MLP neurons of a small language model. Each row is named by its layer, matrix (up: input weights; down: output weights) and neuron, and shows model dimensions 48-143. Each number is 128 + 24 x the weight over its row's rms, rounded and kept within 0 to 255. Numbers have three digits each.
After each neuron's rows, "fires in" lists the words (lower case) most often at its 100 highest values on Wikipedia text that the model never trained on.

L3.up289:097121171152163120141137102078090117096117141121140120131120132103096111153115130119141080087116141128089141154128082082136098138114139114148121123183176144095132104118054118114132152149128172118154150159143149161155090139156157113139155118138116119125131153107145100136141142101124080139
L3.down289:150099116143157146126179099097104139173125131147133119091084144119106073131117090136102159087121130142104108173170118136129102162135121095157156154135096138150125138100078125122109120139118138128150104127170158163139120090134088133190161124095089145156172133165111123145170145159120166100
fires in: "had", "have", "born", "after", "when", "having"

L6.up500:165165170158125157124129105122164110149109142094110131107117093147105117142121125106097148127117109099121155145110118110102107096174119130129168098129059161126150161130191152124121111095123146163085111131147129117103134109150088166115148103170136094149150126102112131124114138099156129158
L6.down500:092114140106176104131076185135137112135118124107100131145129055091112133118113117120202174077108123108144149071146120145148153115117111137110136140129122129113083145105126135137111112142127111113134130123119130099106167120136150115126125139120153122173144154102117104095100137119135132070
fires in: "in"

L6.up114:119124117117203134167132133116147082077119165139108121115136116095145108148095097121150103108123151131113137118141110189159167110126114147131150166111102171141160183105121107134106098105118128124163133143147078137104121176118095138130119111091128116136194154137088124133116135122133102161
L6.down114:142096078125142119079119115126099168156152100118138136170124172110144099101118118173093110118119144125121131159098093126116160146132153132141142131113119131132087125167122136143126127137162152105131118121104136113082135132172111180110123087131143148149161141134119129164151110148133114133
fires in: "he"

L6.up564:136121160106142130155149112132105124163145082103131146120073161127136148111093154160141085099189122077136092117169119114123148142168103095128127084163139120137128072132114138073085112154136114108151096115106105152147120110107143132097109112129140132144168128176172123140137122112141158111
L6.down564:153162139097107105126098165140143086129092127122135125145108136125126098163144125097167156100164130082168129116100157153123162141140127127145124111108138144161107086124109120116165120103129178116112102122183156161091073102130089147147104119132111123173139130139111159132163124135114103147
fires in: "there", "times", "you", "under", "time"

L6.up31:126107129114141159180158096138090116105104154147107132155150100105070145147123088135094092118150103103147096159157166114096155186140113117155140153103175101107132115126162151099158107115142124101170126186116137102119141133136160112145141142164109111125077099118127110144156128113109117129
L6.down31:170077147117151118140180104150114132128138103155177131097121102143148106124150150122163127131119106111124073150138133165136123118098142115097113111121129138128114138103066114136124183119125150121126145116154080157167135081123107106112145106094104121138100130186157113153160139163150129153
fires in: "in", "on", "for"

L6.up466:133163142111093103117141080119168144105142125137106124102127151130145134138117128109135144096096111111115152164116164146162160148148101104140136155096119113106179118118143146107120122145140133155131141152127128120134153136098112180115133106096112134095110079130119167176128120150152150113
L6.down466:137140099136137107144136126108130093157101085114155142116160140141144108097089113117108131101144129089124130141211140130147149174152142165104132123109119116139139128149132139107142130142158121132158109116151099151110093137165137126111169108166161128201146121115132094136108113085180087142
fires in: "the", "of", "at", "both", "trolicaphyllium"

L3.up145:153149122147128150130175149185076141076104137117114113053121148120147087101099125150142103147160156150137126147140100187125118137142096144166128088145119151099128162117114165133084145147157112106137131126132128113186126115119164135118128130098134101099121132174083110127126135134133137130
L3.down145:143141148152088111088144137142161131100116090152150100136121159152127164146133106130131153128115166122152098116146104103145089113151140107136120097089178113157118130141127139150175116132097141149120143104112143127115097161139161145106093116100112088128111165098102100084107098153146136123
fires in: "there", "w", "what", "therefore", "pts", "apartment"

L5.up657:117105134107110115121158092133131130113076138105090099109152146119124120138079117121094135104176165149139134149129115115087041151163141126105122114125125144128110158108164157127110147108137188105128102148134093107173121158169155119157159139092149165091141113181133132135091110132127135111
L5.down657:112144114137101133148157130134148114131104111112145160123125142138116139150129157108167159134146106135126165119075077055159138072083150129160139142087099139161122120140154118134095119107123123133114140091093154133088149081111137165141144161129169127129167142104133127136142136130131107141
fires in: "for"

L9.up681:138141199118125097121135129123112135140182159104143152121134081121112103143098102089084106136134100131136138145122144146133159081142114089182130122084093149150178104123169095140125150104118113178117105181107118131160165092095102142126144111110167126132159108126113134106121133152138125174
L9.down681:159133127125110152084155138133121124122163132129107134127114109126105143130130126107127132115156109147124115099108114151143108130129124156170118113167098156123115090139118130126134119130090156134118167146159109122126131166122132110146118111140126144157123110105124119114079128154126177164
fires in: "de", "la"

L6.up155:154110124088142128136119132143168098122176080124123112132150127152097147086127093161077111141122133114077117152171141121137131126143147110166137153133111094125094096116141124078137127142094083118110148158111153166123133117161128108134112124134134119110133115136145125110129081130178127149
L6.down155:105165109155135137137128109110158138150121155144097142117155118136155123135179142081148148136125119167123118169073135127131100137127108123131106110128116194097188101153106158160132127131146153071130094149126145139111165156112142112145156110156165119130091075149095169114160084117083106114
fires in: "of", "in", "is", "an"

L8.up13:178120155159133066204138096130114146100145110101116117129121103176139130103126126099126111132114123111108118141148140167098097088130119146126110166078137101162087097110138126116142089116146137158136139111159141118168167137117154150128120115142164152152133111156107109128150116116180154125
L8.down13:128147156175127133110131131151136116138149210137129154107109098152186124129129145088118171121128079103152121118143092138137124129137136114175086097151140153146133106099131099131122193148129111141105140157132090120134123175158107113113100144126104100160115097134110130127110175159119146107
fires in: "of", "the", "about", "his", "in", "on"

L3.up68:094149149127108114125116097188115161147140118125159156128135131126127148081128137110148130112121157066130144143143113111080131112142103134138151106097130110116144099091083079183120146143151108152160125121162092146078134174096090151134088128173130115123135103110110157130133155151142138096
L3.down68:102096073135093142103149162142147084120148106106098124153115115145117118133166136140161161111119130091131125148155141079108110115108109158177178130115148150134130130187102149153108153154131148180120142169131110125116072108108145107130092144089160146131123161139126146109138119103137119121
fires in: "for", "under", "at", "married", "won"

L6.up314:096130137142119168101099169089180121124124122083105130131149090140128096140098116108153082141097154101101132129160143112118164148132124145138150126132105145177172147139090134175155109116134141119099171131144103157139103163088126142118141092127113165163131099116101162139086132097135110142
L6.down314:115130148091161169158122157115167093118109143089092149109098150113120119104123157107146100093136152074127098126136135155103150133098170112094133098125084137127101121178104130158120114129115147157107139113134131127106144170128174175117160133114174124181138121086111142147156145107149114152
fires in: "in", "during", "york", "the"

L9.up295:105106131122144129145162085114133136110146132165115123133088096143144142159152119094132145083131119144169096146130116114122128163134112164083114119140089141116143146081103127168156096142139156108138107133080113151151105102125138122134129161120111117125145163099165141144121100142148162137
L9.down295:100093155110163137125096090122107117097092096160083093137144104141133141120090134162148132162126130137117089131120136134144149163195169127136125133150124116124134168138108120146094160145127169094134131088117147129142142133163113129107072103127118160144129120202131137111136125147139122131
fires in: "for", "to", "no", "when", "aggies", "what"

L5.up75:100105140086138121115148156088133149126128157129090095146147144109119121151142103155153121136115100094102139121157178134144142129148107081114118137154090150123126144154121110166184154134137118115129154125147119159154136124095153111136099118148129115121135106158138161114095151173175152114
L5.down75:170126127149161115098114118126130133097135120118185107167155107157155106149124150129154146106115173126146144108083138121106114102127121144107112127113127123090133129170152123095127110135137085107110147112141145097092153117169151172111142152104146123121116118089149139120134089092112125137
fires in: "it", "he", "also", "which"

L5.up442:101127123118157150130138107114084085084125184115143130123142146090089090141148125114113120101148123143136158178137104158141118168116141117081145148139151117136100205100111094161090102124108127106142117118145162167129113131190099133142091136124134109133122126141152141100114129133164144129
L5.down442:108095124067069160170114157107148138093164137134144132132098120142148140142145131119112146136116161115144138110117160106108098148140152162098124141130162104076132102142086124131164122103141139088180144131140119120134158107129172128128160109105119112106133096146170137137128149131102156116
fires in: "that"

L5.up298:132140160147168088116135161143099119109133103138126123122134108141091133132132095151111126113181127197132121135166139108165112116142129125131154128147099123169102131128155135128104072103128139160110126165153078148111109097123119118098165092134132105118125142149126142121127123152147144109
L5.down298:112124121137091112144116166121142098156143142121128145109124121145174130196115174096158143118117113111096128148118116145095118133097156128159150092089100129162127108116126141151137141155119063189115154122132158127124142141122131131110097133138122119115150119091127151138138142101122124152
fires in: "in", "on"

L9.up667:133113149138188088151124144156154075136134149136162108096102113132144123098105170119140136153166151171099085111159118122101145123103112113167110128113147151140088119167112082123098101116157181114134135111149118146150071190086143152110117101183101123065165123086144111129147107121111114097
L9.down667:097132171147157120070139134150184145128122132115127080172100115151153117139154189096159088113130120130142104145156076082104124131136095145137114137121143115127103111108115114148141130101113115104135124120168121128129118116122092079174147111128139107121083118108094140102185124138149152116
fires in: "had", "has", "have"

L3.up64:141107130143107101103139144107148126131094145155139139164075072111110113104134123143126107148080094111098118169186097148138111180153124143093128088142106128120111086124140120106118147149164131142099188151140148150119116129125118123124159082086109130087112101106128151141135100143120109138
L3.down64:121095151141121155130088131099112078103169121114073093108178107119135136121126091123104141097140147111120117123101138107156137127167156162128118156113120139138095147094150153117149105156147196130147124163134142082132142131136115116124133110125106163121195147138158101098120117115166136086
fires in: "in", "belvoir", "from", "years", "summer"

L9.up452:119178137103160148127104108133130097102153139117142140106136162141107107123143136126146122094137115127131137136122168094129146122132144136111111122146156117178151146153117098162155145106128114160173147148069167100167121154164154162115098090133103103098139113169092088096106085123107095117
L9.down452:139137128113109111123073099097137132132132119140117125115149109105112152115154085086173102146149121139164101145091142124128125164142142135140132118078129143129105072129152163143141160130145126146109138125117151183161115103105102123129080101124140133156103152100145145207132138147132161197
fires in: "i", "f", "men", "s"

L5.up134:137089143164142139123117102128136108104097112133130170122126117136153143135115094120100094104134134133122138106173151173111121179127149123148114160071120174136110100126115134103149117086124152164109104142144134134153111114134109109092145103149152091125167136176120136150158090107158123134
L5.down134:104161150110187130140120109113143162110147165103175147147145133106128129137148170051135173118124188120127137123123071117124142146118107183147131127100118135123135161099162121118125134154109098158126090130124127140108106143102154136133116127122121106100128114098138113157152140081131083128
fires in: "in", "the"

L3.up199:150107115131111145102158156107091141126122110098086145177109120158117122137111119111129138117132122141139137105156103074124116127183103148163193119153143102145154104169113162094105137138149117116117136134125110131134108109162126109122142115137121156138113131158138129108143139139073083147
L3.down199:111157119109119112150130161177110130118123135145144119135084100116147152084174137150139129149152148093158111162123134109118108073119090152126144109097119078090109142157102110129176136132134164092118159117161149144150152155123109138179108159100154108135159143148132128133124096147110154139
fires in: "there", "therefore"

L5.up319:084127123163138092122143133120123126093127143137096145122092113095143124105130135085120115081146135164146098188123175157127133139107142168166125167136114157170111106141125111151122130121111085144121156145124154145166164150092120105132144112078149082113121137128133171135135099143144116106
L5.down319:144119130124128130165133105144139165127153109154123105134101157139186159143131138091159139108124124135120073116166084114075107123105113143159142132136086124087135102139149150126141161137084174114176173060130104096137106126154169145111068170132119132105125103156109118139159147111152116141
fires in: "the", "of"

L5.up36:081101125147148140137099113114117108095131184164105149126151090125099128131120150170090127124132088114134146172120156161101128105126141115188113111173109132140142100104087150134116116134189098136132159130118159116146147156116131167145167122113107134124128118136153141143112138098135135128
L5.down36:135106117141150139114161108148110180112176135075157131137148093121097081113159078170135145158087102134098131101099127146133177154080141088095154106152130129118146114106092131134132062109165119101132084132137143099149141164182122106127121127106118155105120110112087140133091126153139151145
fires in: "one", "three", "two", "four", "only", "following"

L3.up244:128132197122094143140138086148148114071132141120103148116155143096140128121112124167131098131137122132122114157158150167120137128144185164139100143120119152157114150103112109150094118153091114109125099145114167136130106143165092136127177083135107186155131090140134124129085133075122080102
L3.down244:146105172148134121154124119149144116087139194093100104141133123135136130131117155159151168124122126138120119157133117085107124125078133136097160088138144114124123122125128153161094163103136126144157143090133093154114179127122119120170157139118134112150114165106096072135086145147144087111
fires in: "was", "that", "made", "making", "until"

L9.up270:126100146124128123148151141113105156166118140120144117125096153169145102149091105130139126133154091103130139151128111156106133108121136141081143112146121113128109141107141088130117169099111197168123151123128141149151137104115129123150110140140091074117128164133117078142121116140096129162
L9.down270:190115120099163170113121098127132105073139113173102135118135155105122132151124107122146097146123116110098093141158122104183114153121120134146113163151149104128141130128131099104138119140119141109116100159105127119091182108117140099127137103146164151118142144143162132126147147121115113157
fires in: "i", "not", "t", "still", "s", "seen"

L9.up505:119125143139124106131136112163177103119126141087135154132107113103129153093194106113132142115161111132128110137131111156072099122154138156114160110150103129142142102114121155167123112072145114156127155114128114145163161149130167165140108133119127134075098100148146098137072106070110126104
L9.down505:149145157156138132129104111107160120102114140143108104185144115142135118116117116154155130125122103160085116083120109089133110159121166111135083118090090159074124133168095156132128156145160079156128160086120134162119120089132122164123126128135162123129159155192147128178178106131097128132
fires in: "no", "for", "at", "over", "his"

L6.up741:135156138148119114138152112147147160154140121160166152109130139078132134145132197107110150129115135132102096180144184104109157123095162140121153151136122115129074078184110119140152153116077114089132168108130144154108073098138134125130080146131101101152116118110126120149165096110140138169
L6.down741:115121152104139161163107067148136066160102185104076140118129132104130129151143123121127088089118131139093093117169142138128082117103146154153108164155105105133086120121122124154128120130156209100149115151109148116135115123125099103119107174117124128126102146149163144128161173144132121115
fires in: "on", "to", "the", "can"

L3.up13:105155131157144121142106102123176119142087123111162105090137081136126198136123115090109086118162132148137127156152106085128146133146102134135077087126131096187131111133129110121118135175111156118141150134116134120137089115146143128136089127130100120077127104151182121164114136133098114146
L3.down13:091099123091149149140120095128140114132137133152068103176133107133126113117109106149141119155104142155149144101124107126100123124145141163157173156126137127162129118121152127111136143132117107101151124089095137105129147115122151115150108139166122168124143111125143118144098124159161108101
fires in: "for", "on", "after", "forward", "over"

L5.up636:085092225168116120106162159129138114129119140126155152109125126087137133081151129143127117130155121123108153170113170122129127147139128133143069101110116116100135104102092137133148099125121106135130125161123111149139115148165138123131114118104139091103124118089131103162136141155110161140
L5.down636:149132116126080089150140120137127126083135169115114158100100107145127162135119096178111152132112123140179091133132118112120102146152117125101111114151173138086130159125125137122141146122166120132118103100137145096103126132134125141126114173127122166137125142138122131143168178162133129148
fires in: "of", "and", "or", "not", "on"

L3.up738:145092135145106127094142159188112137107138067143130126138110145087103136147072145158123130121126113144154135166141133075123128132125120099145133138116124117101121118132150115127154152101115120155131114140135112101082134167122140102154121125156100144091152068122147155062081124111098141108
L3.down738:130137120142142153123122086117142135122081150147124114098131135115157098122156127118190157125121146120112136095157092162082147085133118163151160126138132122132127099066122144138139151121104109161124144149177123165106088138096130105101086131127145120160112099147128143126117112145181125087
fires in: "in", "plaza", "de"

L5.up220:148148179145119119138126090190112147103154121125104155092122136114138162160111127132113111141103115101139119130099115159082149149111092100147089121096118139136140148137142129112136128128159085122116124103172138101147154164132173125086092138128114098138145098161123137141089111150145114136
L5.down220:147146130151099094126152117138196099119115139118160129124127109106148128098126147082104150111136162105128142120156113109088132125105122168156112112124180127147101173178110160141123130111125152117136121081123106151146139106132122145107129137123090099136108136148067126189156130138106119156
fires in: "that"

L5.up65:111164103108120121113130127141123141110093120113084162160127143120138149146142101119110131131175135130184129121133154165133139129142109100171141118146147140162098110101135134153112101112102138153077137170129138127147114125142182108116135181101116115120111116189119168132168091115132110135
L5.down65:131109136142131161146139121131124108175165151105127103146166120157157155132130133113137124060099094114125111120143081109120130088116154148116122158150113120102131103146140124144110145118103141080140111122105102139116114109139133117116084130122138147124158129093108129124114109120133101156
fires in: "the", "new", "different", "original"

L3.up71:109133135126077141104072112133114088126170138141161113168144098110135117131161099139082087135127121163123166083127114136143119114179134088096091118120100123118115102110149067126093151156102126139131125153102128078137135091107164090111163149134163118123115138131131122144096123122111146106
L3.down71:105123129158121150108158092146127106128128167138075099122101140124133103115129115144151156140096126099116120138168123150097076100150138127112118171149142153100123124121131123139106126119127148119134171080168098101108157138100112099173152108129102196119109142192098147133142146125164149132
fires in: "and"

L6.up320:118119135117120174142112112159126116144167113162134117160129121137173097118139122108100131169129116105142127107163137141112112163148146135129118119162160131147115107110108148146113120119080101101089149123153079163169103157097103132152141146136089179165111136097115131185155113141093139110
L6.down320:134117123078144126108122178094134146101137108162125150120104131128178116110115130163103153121103077125125109128138106140124102107142099114132120109129169078121125128121126112113102127154167151154103138136156098094115143184130115121133102116131138151123117135144111171153121145117099134129
fires in: "the", "one", "named", "even", "chart"

L5.up377:144157181140112108112172088158133123125150069111120128186085102149168127120117099111070128084163115109131117128116102138122130181136142142150121160122131125111122117140104090093130152089138169118161133142128112134159102113117140084131102135099115136154120097137170120120156112115177114121
L5.down377:101113122092142135117076152110137121106114180157129111076152132092132137116093148167132124097101149122109089140134100137072159142137102142105136118129162169081120124112180164162074105099112132171122156151103152120135104105125136137102091158167149105156146107164049137129116130128139136136
fires in: "of", "as", "to"

L6.up655:129159146125163114146146086114137116111129139117112129118127155121140174097131112114113179084150072113121188123109132100105092090130087165083144154152116144153180120126108129152174132107110117099141124145140141150127133143145139144115146087106120163066110155141123138122085151147144122114
L6.down655:108107115133109131101104151154116178131149093125105148154171140102088124132170108116157095114128142182135127107112118124118098133110159137093111146124102128160124156179133132126090162094139157155179168147137119086145074092155157107085109134148139101116110122130137137129140125142149106134
fires in: "he", "householder"

L9.up36:123161113108109148095135141144123154117124113125152172117108084129137133131159089074126113132144109105113165121127099091112102149119158131110130139125128125137146086115106124124121119140088110110120137149092121119127121132092180123184122114089165166141141095144148145186081123134179116075
L9.down36:138120128145154116128115090140093154163108111190146126126145064142133120082115145123136160104138107140119105119162089124099112099131117118130131137150102142111083163142131142121125121109133123132138141111159132125146110107132110172114097109143119083112165148140097122097145139080096138172
fires in: "united", "for", "hockey", "south", "nhl"

L5.up64:132138173137155123159145100090103147136084134090192112158120101170127106159112113122110120120139121136116117169142122120143151169135099139087128104139113148136111129117098102115120132125082189107153085132101086137132089165112139113133173127148087096095176161123151092142092142126103157134
L5.down64:137141145108170139130119125138075099155152146087116139143132086140156136151131137121102125147107110130086137162088132163143102138143137150155156081117108097129173127146135119066150146140121111126144110132123134122119099157139172128109143140140096131147170111152130156082127100127149145104
fires in: "when", "as", "made", "after", "which", "make"

L6.up461:116119152132132110126157134123146123145119121081096119151118157099134127173149156090136144106144120170138131140134139121163102134144170105139162106155121071143132161151131109140131131135111156137162139144132130113137117180130117139098137125174091053146147098102135093098182135090139107100
L6.down461:155149082118140094152148151110136154105121098133170105135144138123145092137134111104107121121140135155095169142127158184129144143055137133130109108118109130096130126091138135071142117102129092101117133110196098115143137129152144166105128139131130144122147167148088167137116093130118142121
fires in: "was", "his", "is", "can", "it"

L8.up227:116131093128117149113126118148149138194111102167114116186134143133093090133129095172147152125154118126097125103162113134172115118149115103072145100121127099134127130097127152140076077112125107152177126128148107163153138136124152164126133117145092129140110137129102114180166128120123121140
L8.down227:138099145127139119146161134125167142136097125070134127127157165140153101172146153126157135134115129100130135124156099122115136115104105139131118122137122159101111102136094094142103127119135116173112091174178134134134092157126106120146133115114167131111102178114142158130131125122141160087
fires in: "the", "and", "friendly"

L6.up300:104186158128166115171180105098144139102099111145140103155120059143136085145172107105111118150166092151113124132133146142126153134128091145136106127138154165132140103093114116132131116121126143121133119113135103146133131131124112144125122102140104141154143115116096111125103149101156142120
L6.down300:094095111138137124136116181111140069142146097127109146136123114138161109143144113187140128127131140076092111160149133140163181143121157118083084096165123100109179106156086108122114135165126151094134129097129119140111153131119137124090160158136130169153120108151140126122130109138114116122
fires in: "since", "until", "that", "found", "to"

L3.up235:109104119124117168112126094095125093157116174129161136132116148116121127132141085104127085117133139116158112105126086142137134159117156121146131145146152183123137113127082153126107097169126159131145142133155082157123103145111095168131098126132118090144125069146163126122189146113132137167
L3.down235:177126156160129107146200137090146121095111121110125154102137135104101128143148081135110121109118120176126113116120150104104121133142096077131175142156105113107158112135115117130149123123127128124161094162145167127129108121140137139132125122099089192092125135102142149117151109117141167143
fires in: "be", "that", "such", "play", "take"

L8.up202:147143140089116168117143117169147141179146144107116163163136135114166135114124107112161113137164145091124144125143118117104153121134088103117115127147137172113115089115135129089119102154173157107135127126151140126134150109161162121099117135136153129115114080116112143126125121157136122155
L8.down202:109086135142126105160119160162115149136117113099133148152122128119104141114171106155134122176116135155100111110186151127137083123130151111161116181147092152143134156153125144138130125114146099149173151179107119126093127173104108094115106149119123131115151116109063084185125150082112123121
fires in: "to", "an", "being"

L3.up723:133155157144110107105150133142120142105154139086136177103130102142142126155103134131138171164118104105149146165080079147099140127104141114137075110188102113146111144139166121135145121165112104155162120088121084150090127139128124123127141116153089177159102120125110133127133108133121118136
L3.down723:105135122140130126140174155124119095124135181130143095177153147132147127163140114141116126056130147104088116130102122076144141067128153166149101133129138137091133098113142158115142151103132135142143120142091077128112146100152174110131202131097157138134114134078155129151119099131091146119
fires in: "to", "intelligence"

L3.up432:151085101135118173177158101159094166119085145136155152116133121124153112104146079136120096139107171079125146108133150135148098149139097116118161118171135144150102179107125111117124116128116107166136137130175135131104125106097131104150110115142128146089115130089128112102099142109146134143
L3.down432:107093121102168133158176109132095125112146125094120131120136112148149091115178138170152116137169140140110152157149138122165102107156137120094113168107129105152130110123112123141111123110118069174097148159140147143121116133143145112126103130149180111122123150128134120122105097143165151096
fires in: "it", "him"

L5.up700:159151153100145124073123094163116153095096113113118149109109135142133102129130183173120105155149096151146152119101130117161175144100122103104119133101121165118141070139100129137135134135130130125107128150122115144151129155135098141137122125093121139155163097155140133096151112105153104130
L5.down700:146097138150106126132117135100119157104111082127084116122121134099106135135101117131157137133118121122111127110155135137174137103138144179110142162155120115120103162139138087119111152120099143139108079148156125130108150144151119117127133127081164094139133126150162128168135148144117136115
fires in: "the", "second", "same", "abraham"

L3.up477:162127126104173163118092173113157101148123128079132134119159125117110113153128152139144104141149115152096139175156135155105133128127129129108093110162120110142090148119187056121186116120127124107109115117156127139140145109128120109113110095093132128167134104109116073107080063139132159094
L3.down477:106156137136169148126131137137130107095147080132074111175140155131146124157103144120135135166108085146121173127136157193190145117132130154156139111113115090118110166148118127115151121144179129096136155137183106109138111152137138113133124090113105149129175123141164139111140130148167135139
fires in: "is", "are", "to", "relocated", "relegation", "was"

L5.up300:146121140122143128122128098115093121113135164108132102102084109132136118136180176104138111140092087126112129152111137136079143149118121110126145169152140126142111125162092141128108125114112116123091155146151148139136106144120151119129132132092136133138077117112139120190196099111177093134
L5.down300:150100132120125080171135151145086160153132117120139104119139129137073141113153143144119076104162114146131140158184167119147116133108095121068105135102103133154144135125148142141159123116176151126161123079109140148124130131130137139116129137125156100120141129152115154132136109073125187129
fires in: "to"

L6.up130:144118122127126106171145112113089090132100146112084138136168112123137120129140077124137081066140106115113144116107097101161130152148116123091153146097120133127154156142120109121148119111162099154196126164131156168107117140101129127149107128136133155160120177148114132112119157165118123100
L6.down130:132097145117132186078176128128115150095152110123154125139133133126151114078141117125137129141085130124103130164102148121145135097107159084158112144119091102119112103139124125124129167141132162110162147093163142185130105153098086091139103124155133144154102118161132104131140137077151133101
fires in: "that", "there", "this"

L3.up251:084112116141139135129135113132083127124161160105112155106131094104120167143139080144110129145154088122148154129169123114177154124134121148174148154115138145132165138112102110117101148132134121124158146189137125151117096111105102162137092158078158123095166180107178150139145129145090132147
L3.down251:121121120100159153170182102130080075136161139089093146104132096160121105127108116147155087164138132123126122157091125136130114114121114117142134139139132125128124148105113091137102106136136122101131160191148089164143158109165144135139170139153144103110114135155157122155162145135128141082
fires in: "that", "other", "one", "player", "average", "same"

L5.up685:170143149115120136094145121110101105137081127106108159169108091121114128124174156103144157144141111140155142153156153124063127096146101115159094126101084113115179155139143143108131128122123159128161116105144144162168117115152151140105146090146121168119112144135099165120127103134118123085
L5.down685:160121095136120116162165114100136114117135106077111152138166121109092141095067099142129132118129136123111127074161118109116160173130151102142119137152110125171088109099111104155153162145119120116133144098119090082126157144098158118119099143078144099145140122157136111127100108145175129101
fires in: "in", "relegation"

L6.up727:151115149105101103140144150121142124110167094078142103151098129141157132148154148142101129120111116144124146159141150122103107115122139141094138165137106148157135094132146117129122128077132167097118149161142122090126156126112060123122155098143117122097147123168149096147082157133116163101
L6.down727:139145137145137174148129136169142080137128131122125115073136149154157101140111161084159141116150118083117106125099087121102129105105123130169098133127112167113110159121135115133097131099111125133112149184102121175144094135081131123125118128134146127120117117093108178138152106150160125128
fires in: "in", "made", "lost"

L3.up29:111152097134117161098151095126107136128156127127104074097139133176135118101159126145126112068123144187125100142161133167130138132145083108124126157113144135107120125098136126112104125124103147125136127117130075114134107106111134157152102116103137153121120089153079150175140152142116168111
L3.down29:150135148143136098154092128133130051130142137156136146132131084117101142070152123123168103117140102093178135180135119081121107150100142142134139098132155126184088113164104149114133144157102102118137132136125159159105155172140160091103134169128160104141151122112157138123109137102130123137
fires in: "of", "between", "among"

L3.up589:101166131120136109108148126083098091140066166121126115153122139113137143102140169161147119103133097157105129145138137170153135152100169138125136061128157131126129148128112120155120108105120137090095137158076107116125129110104119144083149180160163085131151139075128130177171157115142130128
L3.down589:146104195132133125134102099130107128115131080130140100133176130113076152154096135089160139178086143154122103118176130148115147083131144099095097119155168135107139143150098134130126152163122146126138162146120139154102169117098109133090118081110114135142122123145131182108136147143138116106
fires in: "the", "her"